{"d_model": 256, "n_kv_head": 4, "head_dim": 64, "activation": "tanh_gelu", "norm_place": "pre", "norm_eps": 1e-06, "positions": "learned", "bias": "all", "init": "normal", "init_std_o": 0.025, "init_std_up": 0.025, "optimizer": "muon_variant", "warmup_steps": 200, "final_lr_fraction": 0.1, "seq_len": 512}
MLP neurons of a small language model. Each row is named by its layer, matrix (down: output weights) and neuron, and shows model dimensions 0-191. Each number is 128 + 32 x the weight over its row's rms, rounded and kept within 0 to 255. Numbers have three digits each.
Before each neuron's rows, "fires before" lists the tokens most often just after its 100 highest values on Wikipedia text that the model never trained on.

fires before: "2", "8", "9", "5", "1"
L15.down559:089144155121082091128133136115102133137197129137112088152077105135166196159125132140135124108073094123108104162123137109124164119122156173152074156132103159067148074082133143196125120122170103148101135117159150162134112065119078144157087096111110040141174137141112143138127049132107116193129118106147081187164147070168146092131125152079157071144164154152184074150162154151141145141156183145125131140163095101116094123111075089144138167130156170133076146104166097123143105155172154168122085109131130104112105153098157143119173171066151117132149081174162074139159125116129193108

fires before: "-", "0", "\n", "7", "1"
L12.down869:162128114198117111145151096078146122109157160109131123143093080134105162163159143170097118069088160082154111143164155106132163132117102120081160164129150103168061147167134173177118146141062155151139106127087131117112137180140128095114176071093131150118182156123139160112114167123189150198112139085178141175105095094129107082191127136193123164112088126137106167045161118125163171132130121103103103096181114089064093094194090080155178116113133103138159143144191111167173162144150084156135145175089078031119175175151108099141092132138127127090137119111168059094127147143107095113

fires before: " |", "\n", " ", "."
L2.down44:102082122118190196145120104128128107131142180100117158115120136124043126106111139097146135080189106142163161205142168106066117112141149162081161083108132111159109147123126153153096124178087137146137145177095136179195146148161178121089104178104122123125112106185131168121090067099145122104163065128109083161135141115098150158139131179223133152184108144181075104106090129090182095166111179142096081083121168152094149100147125137117145132139136148121101093133190128131141090180118134161105123081153097135074129150100154087155154175096107080098113140123134037077107132102121114112

fires before: "4", "3", "8", "5", "7", " States"
L11.down930:120086143115153147134173192155109119132106107132097114172110102041143116069179136148076077085151084109127107176131149067136097113134092159125105147161092128123180087131091153068181124162113114152133192137128144122111177144125065125093193071122096106170141057113130186131104101150106140093134157145106104181134144109150122159173108090083200101087127120190116188113125159152151146122137105111184177129165174110144102090166094173115185108095123095131134163090075131138084088113138121170096195143166114096163173141110124125118129076091052141189137173140113146116078090153112116096

fires before: "-", "\n"
L11.down15:080219169171133128090138070089104091124166123094117100104082120143116211177105149133129163114086111139059090091155132103203139105067104169128137111151157176149121110157090135173153134157146084191141125170064159136072121141151127115124105109108106071174105119141199075154141127086071083150136171123119147102106115105119134096137127153195131136068129191144156127122132105124125135115142190145143136126140107134142122155159145064065137106121088157134112225102148118135124108146129137109146144124118145076086137098125140085088099194116143085108130182152164159146153140095147102075

fires before: " ", " (", "1", "2", "4"
L13.down486:156117115129108079111116169055144123148134150111123173124108141149142120150114031144127152151127142119104127135159138143134197101110106134117133117134162175112093046136120147118149096150204142110173166148155149188166099114127109136073095079126144040154111106142121125133114066132068166138146112113122136211101102113098088122104088122096051135137124121114143082179189138124118149122094107152112137116128168159092117123112118196089124148161079145115102147064040139105122140120110168136103162148124179147152148126114142116106176164133089153161139171178135149172113107099180193103

fires before: "4", "3", "5", "6", "7"
L14.down720:121136160143153080098099205139108055085187079110146106126166139133112170137070058130116167194130164080111084111164095134146065131166116158142086159125088170139127089207143132064118157133155076079156135147080106114065083107156126147155142134130077116138174165134106183132161131097104121082076178121124164117183154163080165141125105098119080116118114138116160164073127118123089070134164198141123111147115095132120142158121098124140133103162153113135101181186149189123128139118141115143133105076177105172160207093118192118086143132154120140131141125125102107152083179134104121103

fires before: "2", "1", "3"
L15.down136:123137146138082087083140101055101132124173150207149151080152078092205166140114130092073135111136097114132124078182128124116148160120102136155078121125103112132115128119111143107160108154158120114115175136174115079078129160118194096091128135171106177107143147151115118099139155158111094134114080139110164182134144112071072201051113135136121081135145100121089088149166097084150068117137150158154144184074116142131151106095121073131134093173153143122112060160125106075107085189196110084120098114105153127149110195140105125098087100153121112135161175177161191193126082084125111126

fires before: " (", " ", ":"
L2.down1013:109077123112071116151111155193123220133145212122138127112162128152121163109127077174138125080068097135123122102150101152129173122116119159143144182146097146136151108095179166165089198096110148113102156180093119087182120060159080065112102123136143083159112185076175128071092190139134141150116195163126153103101147137152115123094108146144135084141111095101156104119106129127083156115148129174130142116144102121162119079145126205166163180100164110094098136103079157168116117188204060113134146097168150149114128140148106132092164152156136076080127139118173093147121130089074117119

fires before: "s", " of", "ed", " and", ",", "."
L16.down301:099083103150177079093130065153126105126144111166124174136169138129118146081106133057155111131129149052168178140123126094154070182167098160097154135089191125226082147082109118096081152117134122141101083088154120145139094122107175124138158159119106108127134181108132138134183188161111092099097112086149131114161175114161109152100173161153142121085149119113148101127135133106112151194133109125125121114157147109122105113117095196088119123133173163118113156121148155117145147080153153163183116104100125072170084073195159128119066115089189099134099084103125101165115135115122101156

fires before: "s"
L16.down245:090101147128135084101070158182132167058122127149156106138139146099137167123132080096176154110156128116160139118103075096136105178085162129141113099141146109133150111131165075132068123116181077160110146153107100132113138097197106110122113142070131182138121136156132198120137136068124068150085161129188111149138207118158130114104127153113123117109181139136095134118099112198115108123188114118142086165115084182108142131100096120173114142117150121150076115144155130113065105048191143112168169170086110163107137085153212143149131098161137088170095154153134154122166111101162072132

fires before: " |", ";", "'"
L12.down164:145090140157143135110128153112117107122157150084075104131137173110115193073152146142107134129134093179034138174108146157149187129124125170091122186107121200046079107073066127125165163094112163179145142123125128119111187128105115109148153134157137153144139119100159139101143097161121082059188109071132144116132131136078138146146114115152138135123157143100093128130168124122123107178117127095155103072122152049190132147126179181089123105098110138141143112129143117161061112100094109145151185160125068115110189093126151041106078123128186129150147111133123154146107074174099120127

fires before: "1", "2", "9", "8"
L10.down1020:115133151169127128170128133142139157155072163143170166169053118082092083094148142142061111171032154164149070164084084087082112101075172138124092159070109185105145117138145144204090133125087184119122132133151107121096145121133076110119044090152147138158081200141116106132151091113113125113155099138126148162111137178185168078153191064120166174151098202158133127143101146134081175162136130107102098121141141145145100142183174152145112101129078153109084162127136174147031153146093104121107151128117120111131073105145145093154092104097150104097114132147139046067060117138148148189

fires before: " "
L15.down272:147116100162116126153113085155160130080137122146120130201040106089102107109130150130130137075152134144105189075103124158066128151128185161155121098099166104250132156149132153113132140144133211097098110089130190140145140154128199144138225078146148105146139087045100152119168110145093131152093142174104106147146111140149155137127158178158099140137196105083158157137097151094142128095111142167119122166143139125188196110121047075099165093159107171150202128137100130082084131145124108113130127140154122090077140143065109145169109168096144141151161089119113124100111153137124149143

fires before: " "
L12.down260:112116137108138150182106082085255106133103093122114142116139157119128116124124067085102143051149100130154074075146145103086103142146115196108162069094124125140125109120200159161167119151169166168139141051108144156126125161121178152182215109190125069105117128137100103157129115124102151144152125117136109116159104061124139174100168118112123117148155118119059129105121144128124135128053150173124125126123150161124126081107152148103125115127148096126101141130159115124151108168127101101110118119091155159158137148154105124138121165095130160088110179085098173109099137142123124139

fires before: "0", "3", "8", "6", "7", "4"
L14.down660:093079102187052160095106060069155091112132103159175144130155141114132140126164137093115104094086097152161139108158148149141142123179099187082105138104158178148171116122183173112090169175168111122146109087089141142121157100170109115175159147135171097172149178160092128141121115074071123169113113122107120131106101105124110170120139136120111131073136151082104127114117137112128137153113120126115101145151080130030128106133130156175181196097154190164100151141184169120168059156069085121155161158110122103221105129112116147065104132179155125083134116123150091117060125174134108069

fires before: "0", "1", "6", "2", "8"
L12.down160:172138088162212061178170096126063053144123161052121219147075121134118168167117140099105122156130173151153102126069141108129087162179075164077113092105117113111087100139134176149112119127129142104112164097111092113159111132125155143107085121188094095146185132092115136088156123134137182118088136106168099141150168144175138123143117093126173079110051187164105102105096142130090143111105101170121161121127119123133079092159136087129143120168165179105125118141117150144148163114166136166156131146114105147180137128054149126150055088039103120161118101125098165144158091112101100147

fires before: " ", "-", "\n"
L15.down831:094160076151121172072096062173068115078145098125144113124139106118133133177116145094155125193098110100108143064097053176168171127130218058166151150080112164216126090173111107058141143115132164123145124176179080114178134163179168143125164092116097109140158141085105138098145125142127090155145150151123158148096144141157134145112117126110161161067115186134122172097152151179171094119159067113087108138163180149149140136143126111126128150109104139149120135095119146125123160163111145087063168127128069083160119143151145088129112133181150132126177165131113135138093076098135161145

fires before: "s", ":", " ", " as"
L11.down339:130120104088103120137149151120141111173141167072032109180145117208104129127109143175185112125128147122140129075183158156230101088091096156139141119192090130098127179118074172082132077065096153159100093118129092101108122188134148092159109165136164138167121143113146142132161115115112121154119117118098160106174141142140112151164147132187133130145141180138112105069116138068114132106106101188144103139115165106157146119202107137172114128140191124091124136139153104153130127136172110090159111119175087125126110134141152104099156127155111066102079092195122092147123203149099140066

fires before: " ", "0", "1", "---|---|---|---|"
L12.down333:125151104106158130180103108085163149125069131134119189131110161096167136086192080106185139105172111110174102195123128140144119097077162162108084095160139135101090063110170137151080120167139175141160110100102100096119053088135104129060063122135122120135158136109116145111138142130165127084111142156152136129069141159090143111160129095137096117190144144137120115085112132073123137111141125163131067098149172206155145100076116108133135083178107095122179179099140146058115132149106099099150196126092136105142138092153173140130103129096170182164135184126114141138141133120132125195

fires before: "9", "8", "2", ".", " "
L15.down675:110153206132183113132068167195104113105162163148148105123167105122139139132132102197148124121115126157170124128151124154070168079096113146103186141107098085156096111112136097094180160129200087210155149145126120111091120133160194072123099083134107069178149169180175138054117123174111103139087097100128131151117103095134178085118112138158115159068083145072188087077144089147068104133124136118155119096133091113081097151114102160088152201078057116176143112134091134133135187160174133189149141114082163163141074103155064104098134140105140093137145148139150112149073138147136180131

fires before: "9", "S", "7", "4", "s", "5"
L10.down465:143159141101114116161125163098108115112160120123111094109157094168083119121150135145069095066112116109135132107149055197133168117160108207108169118171121158167138135142090118081113141119074109112135090084147187146185123158156081129071088100074081159137165105157186167134128101136091172143096130082123146158145148175144140113112168121148137082112117100082163233140133100115179078120094111100160161059100146084117124132113122127108093167118145095140158125124103115195111095127156124112146118120138165111141163144069153102163151101097119121135153149143138190053111128189101095147

fires before: "8", "7", "9", "1", "6"
L13.down577:101122099126178127078139120100115122101102078135159067144157126112108075191112195124123142145136137075030172134113107097101113097121116161119167114168156130010101113154150105075136127189139070167116137045159092090121119132153062158145133074120162135106082097104104164142086160183104087125122147134123146107147130133134176130133088155141147142085105180121167093120157154150105111115067149140131126129111169165158147132116186133119092120085102156154141121095071093062163158113126134121116140159106107167086191089174100185105123172130086128138131181139158093157131174116108108148

fires before: " "
L13.down599:165074123083124082181163159127132129179188131173108187130145065101147121085069119077135096123118089133109133097103157070176104150102143166142171100096134136151118128106158114160085178134127130098075104103077168096149129091142095118134130082190113100111093118199187114093092152112120123080169098112124127181110128210062102078128104146118112144193137102146102112104168092105103072103149145170114178057134120127045159121180166165095127187140144158186174151127170137133138111132088114142152098121140103135078156155157095108102105141138120089152103179164206142141135147143139151108

fires before: ".", ":"
L16.down502:161136170116128151112165153085124091137097100122153135148058123181118157126140113115093105135063134151115083162094136098180183099124100097112067100160119105216129128129164191088154169139123130158134136165126099099084156083141140084138159076112093121144107110144151153131093174126177117141157154142183190178108106154169062112116141098081130146096136146170079074129154132100133176155132112151038099128169181115127175142138103118112140120140067111121114145142115107087120148168181100097071120195105110102091117143142156067158108144153187071064104084101188074080153089144144143137

fires before: "2", "4", "3", "5", "1"
L14.down245:111107078151177128112106103149177108102146135155140164127136120174173094113139152107064151138151124137244134057156087199136130106059142135156109158164177145101126175083093148107119098096113109146124169129171153192087124137123154130100063103107106133125123112141152151131084119140095128115175123142135173135118139086202177129189105125131149106129152041112149074132149096092100146143088159115194151111111129099136069060197153122102178091096096140083085160090184111125101134159171139127174115072147109089155076127134104133164144156121132052155130095119112130131119176114093092126

fires before: " ", "\n", " Party"
L2.down570:097108092143093144117168134141121155122184148163123133123132104161063084125069146099135110099083114139100134147157124131156133118148246116119170075116115099121098174122138155101137145188123173133122119108143095114167064132168182146160102135162132135087137192169170127155061202113124121148119079157091173113145113117191155103144126172079139125139142086098134171091130104118126141143137132170143174100082139115111126165121181119100110142130147135142051132151141142122083144173191125069090187145146126092104134204093099164140105107090036134056141102160173129071108085156084092112

fires before: "\n", " |", " of", ",", " ("
L12.down999:142168128097122105160125188137143100148167144163133134138143097163107154082105119183111159143075168151125128152098138126168153181157120161087138095148148183114104127158109165164163126143151010066140103178064121090106128127172081092119131135111153134109103110099113054111125115118071190147139121130068138147093135079120146149111146112137079155121087096165104167114109156105097190156169095145129118098095077173135155127127153120121176127090136150118155109148143118160083131152061151133110087130101098116110132141151187246092129124210117094142189133146161199162085157203106138157

fires before: "\n", " The", " He", " In", " It"
L11.down557:134120117206149126115095054119184088117151089101125176143098209147125123129083130156160090147126098119113158134159142117166139099139161152142122111171173097129094120129111095145165148145106141162034118165141132194130119090110107138112179028116108081128179106115128078156154164120148121140106136188086120110165109096159124100144136167142164114099110130143130105095119143163108101078130108127132107102115121130125106160147099068181145086111177137196138173101129065167106096149120144123181118107092145152160166173099121149156118145136144119132090083134120115119087160142142094184

fires before: " ", " the"
L12.down293:145116080104131087146097099140071103108148135113155091157067149129141070140156040090207150094145151136163173119134160140107173148080117166114117144114111182211113094105123043143134111131117136120140128198185126106089143119102168163110063147115169059122120119173072178150159126130115124042166128104162120120098190146166115093139097154113154116107118090176156141170097078182127124115094061108117126151145110115077161117136106180176098156143142184168146114185148080114136139134168094179115075115122139122134143132088118135141094141149106113138116202129080144197097118108110094108

fires before: "5", "9", "0", "4", "8"
L15.down996:087114097176158163146173145151163104200137159146131124119159112070100132102129165080119124146137138088158123121142131097034140176192111073093136133152160084096208120115068111076123169141175154161156118136159148095142129122152156077140107089128105120061104139141098143174093127083132163158168170164092153091135170146129120146197071117109115146122117130159053162117087134145096080136115139118146122143111169085103128057125163078157155120148144145185128145119104178110137146138193100113132125122100122057171112131103127112123115125091050113151108116150000132117157115107126059156

fires before: " |", "\n"
L2.down394:154150159156137137099087085147101110100127117119102066109160111138129121137154171162118126108082122152168158047167100171132129193162109111110151123075090136131099088167156112119142107135092067166152104158073109119104121086126127130134150161143175132153129118143133120209137106134123055116087113127075130212087136124127190110152163131165157139133097080142112171153073147154117071091151099150118121103122065094154161175128139143190136161082097144163144161060113096161141092135139124150144092138118103103161110099112176096154153097089103129160170186072113115142099175094120101131

fires before: "\n", "---|---|---|---|", " |", ":"
L2.down420:205128154081155106162171195146117116127165114117172213160144137106113135162142114103072159094158081109160143038167118095109121158082110127131108137161131165091112156073147177158125128114171130095155099078118131130114118142152115115140103169183160113110066055150141133091188098130173137098116119167151114191126151047139152133121077175135112104123112108135092081146153119156132201155181139134183103065140109099113132119108102124117133152083161151151151105136108114146073117071121084097074121108140125154073146152154154161165145148118076152110072108124123120133083105106109117133

fires before: "2", "1", "9", "8", "7", "0"
L11.down503:148137076159133133105130099194117117150114110115130153112142137128103070208154129126153136110122147127115185116097114109156147193097158134092101118118129178133138035111054147104151142045130106145131134179170143140144140128119146131159166081105099109141144093144119108081105118181167152101110136151152130129097105129114144163091113106089126190155055101152124129111129110111155148146145102105116150146053165172107099089151076137121167081188172087172144139113136117151106132170171130102145129093125142149186172103084185038114143119100149170157127081141157193113129044151097141105

fires before: "1", "%", "2", "5", "/", "4"
L13.down961:091078172133169124123196139152168157174188179151165142132188135117127093101126158131115091138101098138115100116170094179143097167080114174103180131162155130068142075064126132125135146116107102121125111104160145189162152142104121156118193131127135163162129140121089092152101130158148155132160095137072145185100155128166171183116143159172128131154107139104120094132157166131073079118119128239107085174121095126087131157128178092105141149064093161139110113085102140137114160175081102148096108050163146141176103189036104106160114130104091107165119110148129121096176161138095183112

fires before: "-", "|", "\n"
L16.down247:086129132102177106100141085140198149104150181168096123145141086115140101128095114087085122105107145162074135085085130161139128139105216124130152103114159138127100120130128115171112151130057095135166136068131146134129140128090120177099097089142161111110176131149122187148079205165137128123145100106147151144140175081145162116175117077164129112093134139204194176148101117134075084148127109129096119144122094112131114145173169134166135125098123146115067136114118149196103106124129138160083111180097087161107098096138162117182159104172120087066184200121158103134077164132117145139

fires before: "0", "2", "1"
L11.down353:075107132150129149069128085085153118167171110111143142087156116139138105081119117094199110111148144099160090125137194111151108183113179121142103105118114159056088114118114115111139068113156134139169121135125104101074161136063198107189123153154099138078150155109117141161136144097139161146161066147159137086130132156087115169097093169126153112110124185131209069102163129118163116115070127146164122142123100184120146131112039083123141147180090122086109102128142160156168080116123176126120106117137142157150136091069134139156092127136159186129112183105144184133110120093157116122

fires before: "5", "0", "4", "2", "1", "3"
L16.down694:114075103185150093075160113071190125133143100149130131069151126156113136151119174154119120153136094124117135088177154113072093063165103150122091168095129113143140118122122140089119169111178099121143150089075141158087124140109142169121102057151075181107117182120147192122112150085149141127113137123156146135116125145112119089141187105173141125139112129122087145122131086125065138172114149149125125209149150115178151174172126158062145166102096138131144114098132064146145123138164152127113128102091143158140113134199120166109083035110137199144145148172188130197086104166105127140

fires before: "1", " ", "2", "0", "5"
L14.down101:171122117093129102130130052055208138105089120087169138109162082158105131139160107088141143099113177111117079107117152147143165163026156065064113099153119136133111115140096174141109146173144137083079152143119156143132157175113157139032173116115106019180119109132105149135160120139117137129162149153130117111128163163123097143099139144092116142170144086137082152135160036135169095133155119131108183165122162078130166150156145114133125127088168219120077151114125143135190141095160112116062114120111163143128179117075113100105085124148084168164129126139112133076106192124129098115

fires before: "9", "8", "5", "7", "0"
L14.down798:103110141127125137150163135139105119113170080137213094092075110162134145107128111130133132083103059140012111168061099099116109149154174143163118111136116148080127116158178143105126129099152092114087095060122086135090089130131120155139099138138122121150071156141121147122147111057076186150065194090161179141149177142105163088117147132120141147134210086117100125166107148122134168138072176097145173143087126101108136141159096155138152157109197183133142211088060124087109158131153121123161127075132117133149185143145065100112153139129199096148173131101144110169119163172105111125

fires before: " ", " the", " a", ","
L14.down999:092133136154127111124087146143122177151127166087077134159062121112195177111116153108135142171124135120070059080149147138138114072166088173105133188061103145172035100128114168134153167109205184091082148117106161129098116126110155086097216138124175053123175069113127114119153078136085137148120142111178104113135188135177156128086087117080140111065184139118137129104110133141168171087109133122159095170146151153179131104163107089142086134157129210148150156113141168117125119081146127096165103133166105089150138130081105082108113137118143136116150142149118099115130095080113140109

fires before: " |", "P", "s"
L13.down851:113117121163103087165198158156092073120155109127100111105075146078142156103162127162138123128132112106084092134150148144153129127073065149141133098103106198116107129122103126145122075107096092146105104116126092151086140072126111163166143130149084142137173093129066111112116125121151122142135091113160100116147120118096102110175067151125208137156141136152138169107164129108145214103140154127195131078112182070103167162129120047145074158126143119129107147157138193108138080119137151161164098123116071109172178148142129138143150074115185127115136163090140141145068154125137108148

fires before: " "
L16.down77:072156176115117116113144048183094096089111106190123100119133103050155111137153117164065126069091093143123116126091184168156166145069149146112124146128167103147088135201061154165071119154120144111136147149179144122108114055115169129084199163135180086129094147098098125144162167137097059151091151118146134112170100103133119098138140149127128096078142109142116158192096089104111102114161106189157149110121161090129132152152141137108113151138181097185116152151103163145121145116189088142150192081126112140112114144177064124118092169098127133107152132097175132171131131131100146166

fires before: "\n", "-"
L12.down875:120057107145163111148101142089152103132136137119090127105165172120116165107139153110087146134136093097129068164156120153144153131109109112099143098160122120179163060112150179188139097164109121081098180127107163130166116150128067129192114073168165110127114134184078095106108184081061173120096167166073130167149140120127131156145143134088173142151130089107155185167107102094139149156157056091139101115167141202115166166133122151107141141088185198138164129086103100100092157156064094098133155085138099146053121194074082111094125135151092118158106118148102115099092124160091150092

fires before: "9", "8", "7", "5", "s"
L11.down495:109151151181106137181132129130075127128153151139095084176075131141173125087106180141111092132129164121142108125126113151091119097128140147067110107143106122065199092090115060151139112185159114157076147145137158125174202095110074161105064070104100146088116085151115137129119115138126128112115161075107029121136139150166188133158109120113116144129149089117132122106135169070079169139156076099180130159161141106095118116077170116110092082142108103171077172142170144137085147150123100122104105105084085059157178106116152149136181122129130131125091168139172085113125108171092144101

fires before: "0", " |", " War", "le", "y", "de"
L15.down733:122138125171174160137107128138100091168133118128183130127137110159174155117076107088113178106142117214082077166112151143071183145119132154070112143140187098044140073111150117156150107130083085118137129075096136163136138162169114108138160098118065176081167137152127105170140074117082149128145184136117150139216134111134127118101123161153203152116161101197128127117221166105063149135136105120117135148123148137092148143086084131147142081177136143139146190128145067162115121137115126132079143090126099146124158114126183106118029105147153122078155138143102147099169105138088123183

fires before: "s"
L14.down136:085133198049161076117110072176143123150107164165132084157151146172125141096093102152196111138124116088156168116147148094113134102166099120107080104072164124098212052109128157132126105136138105141168130078157056149089181107198145098097145146166167149073147143135095124127139108145152104076151133091122141197167128135124151147048115144144128110049132167137125101139068123116171161132136103119123129143105170136165091175127101165137139127163143099146136107065124065162128127186228159124119126166142170171101107149178136118137084113100090187157093121110135154121129161110141135133

fires before: "\n", "---|---|---|---|", " /", " "
L2.down331:128123121125140133041101077124165120105149130092112153142133096098137111146143112126136131176100114088127049130136166154168140115138200103093144118128193144061098098111195140117154130136111129125122119217137088127136125113163169112116099088157087159180131115181101088123107069118115121163126120166143155174141116151134110209098158159146101120165192121073090091131127128116143153178113150132187135146135199157122139129087070122114164142140173144137088102092182121156096165169129084107102093129147070050152187177152127061116126086153131110133117044157174065061135128128121146130

fires before: "\n"
L16.down210:138171112185111095111141100164158140101115101043105119172164126114156091145112097147051170134163156141136136079103205146108140180135105143057136101084116121135081097131106176104113126155147122103092162138101111122158095142181142145094052189166161107108163098114147155131174069106140138150109070125157132152105137134149153141139157119147094137141139120101159139143088116151143124054140130066104143166157120087118195140077089166141114105099153167143115113128095139150103112097109113180086078150092138114077223112117135102122121090190086137109160163120108148095097169119116129137

fires before: " ", "1", "2"
L10.down368:127174088137156189097117135087190103102095150066146188086067123162144137118144080142165075156170115116153086077210144130133202131156137192139155128125144109137078109125158116106057159138181111115125167110069154151107174145128133120070125139184117135161123093161130104152157099104114133042160106112127083090153190155100148162152132151087119094215159137123166123140131206135168129114180133085140096121111108103104115129075141137164084086155090122144149117055128123114140140120106139154125126163107107216137150125098148125137109116120084095096215149122094155173143129119078175060

fires before: " ", "1", "2"
L15.down856:136096068075192122116139165111171140102082136117126153180194091109100139090147081119170133059138130110158097161168178110145132127103109136117103076123134158122137123130063124181108163172105090110069110143143120133190115093132150103094177100130121050143121183128118173088097156186165123103109148092157096153143167126142134160119146099142117124211113146198091147135138057113105071104153110101193119123115172118139103116170127147154144168127060137142113144117116135134139124166151133137104115125122130126148110141156074051113117163144125103094077176089233124145095126141141145145

fires before: "s"
L14.down590:080117106147153129101089139109165143153128093157143117150138109085172159132133166100119050120076104110140118106104112144148125140119208118149111137110112155233156131141176111126115207079099110119135168077134144150150058106149128081097184149132155151214119158170081180091111072100104124141101136150160086161145093078107078144133079066131095121125119132102124206073084167167102131172140111110141147133125091097101154146100122177103147109132077111152158092082158139114168144153117151141123148140125153166146149046128117166194114124148134090118140149156136113154169219184146140160

fires before: "0", "1", "2", "5"
L15.down143:164106149121186189095132164120080121044183121109124102124143054134114090120127118144108190172179102178165107096155119067162139159209193137091137088132181102049152124161146155093080135141143150140124167127118125140131214155107125149197119136105127130104064160156120112146132128077144158132103164063090129082181133157150189156108128082120133096139134186129102103181147175144128113091160120094049144156107110103090157105168060092122100108121132107116193083124074130148132140137103098090204110094139145088123161112121130070144154144069146114167131149123127133124149155081134137139

fires before: "s", " the", "ed", " to"
L11.down475:089126129142093084137098100040106145125169064167160113064146062074158073125028139146107161161104065123130161078090103123114099153137155085170150138097152146168130150067109079081075134122152165143128136176057160117157127066130108134136139146162117162137127087108116194094114128134102105155109110110147153100073171149170191159122118197148127107118088136096128129154173123132165121131135125120138111152127137111171153175123076137112100155148119164148155173111078160080128106146111121074122175143124120124153141147125107166116135127151118127146074150140128128093088089081144053143

fires before: " ", "2", " that", "1", " to"
L13.down54:158185208175191171095099169132123088053141233134111161140082150105120123163148125183080167097107117131112124100080138162099148060141099149158166126109141140125054113098105082142137086142126188108059142161117131111070182074114150185116225085144105120111127155132186130121141155169111157139134163067048145125150123128133165121144095185142102107139178130126122126091145094122098133122136155113145147134154133117060117072140100170137157095170085134132123103166134194112162123100117144100141163100097161127130121146150092083102093094108164126125114195132163087122110086111108145098

fires before: "s", " "
L12.down760:135164129076126127094097117149177157102115194104175103151070116147172180129189120141139154148108154139149168101155095123097179120132088116113124068154162114157117114072134138153068161163122122111156119135186119118099137139124151140096145092080112084202073117109177136160107137059062123167097149087117145176171135073134100078109128156138122187124118103141128119107161103118147111163112106095124049115177100117070149099167116154081062120143119151112110135194132094161159152151174129112134123136145153134069120138192194110110099127158088174167148134176075138127109116157208134111

fires before: "1", "2", "9"
L15.down628:119165158150145143108134111145115091141120133141066140151133134080147135098069148167135177102058105061159119115125194088157145116085159165128215120090202100133129111092158105098112122111108141161064126158159152194206101107137099115132119106205158151140135096132142149134151115167160188103169164096129097056116143139134164143118090137128179079138129143120146156119165110114129092183104090123136163125074097208139077091130109103139149142180077136119120106146086158133151178142157166076138129121081174155157150136087055123108120097126138100063109127129151060110106120126112129089

fires before: "2", "1", " "
L12.down131:108193139147156116131150086114135148080151166094123132140150187069078077105113162163108126135089137145198123179087134129052097161121099067118136195045152171157159155061137154150165124068148150093138105145109064076119098103137134132120056127140174144088122114122104147053127139168144170076105113152102151127194104165112152144068128122134178144085141135150097132096100156078125103151145147082101143156104128090184132087172138111168172099104110144172119127103074079209122172182161138128116173083111104137140183120114138157116105147152182106131143152171152128147084116104134112160

fires before: "\n", " (", ",", ".", ":"
L13.down33:092134132131117141119173145087108127157091088062151119152123106189094141126133105150064154145115145118118096081133119173169129111166212112125109126163105119181162146102078120160074123147126163130159120129173140073096102104209110133141068090224155153106091138131113119126097073109166112087096113082137147135114093156169137160112186120077140122159078170150140186121079099166104110173159087160147145099101108133168120156143151153133182146167134146108136098114120085144136165129141128147095173125133135097131123114210098103167079171118173126092074142131123120089080089132140197107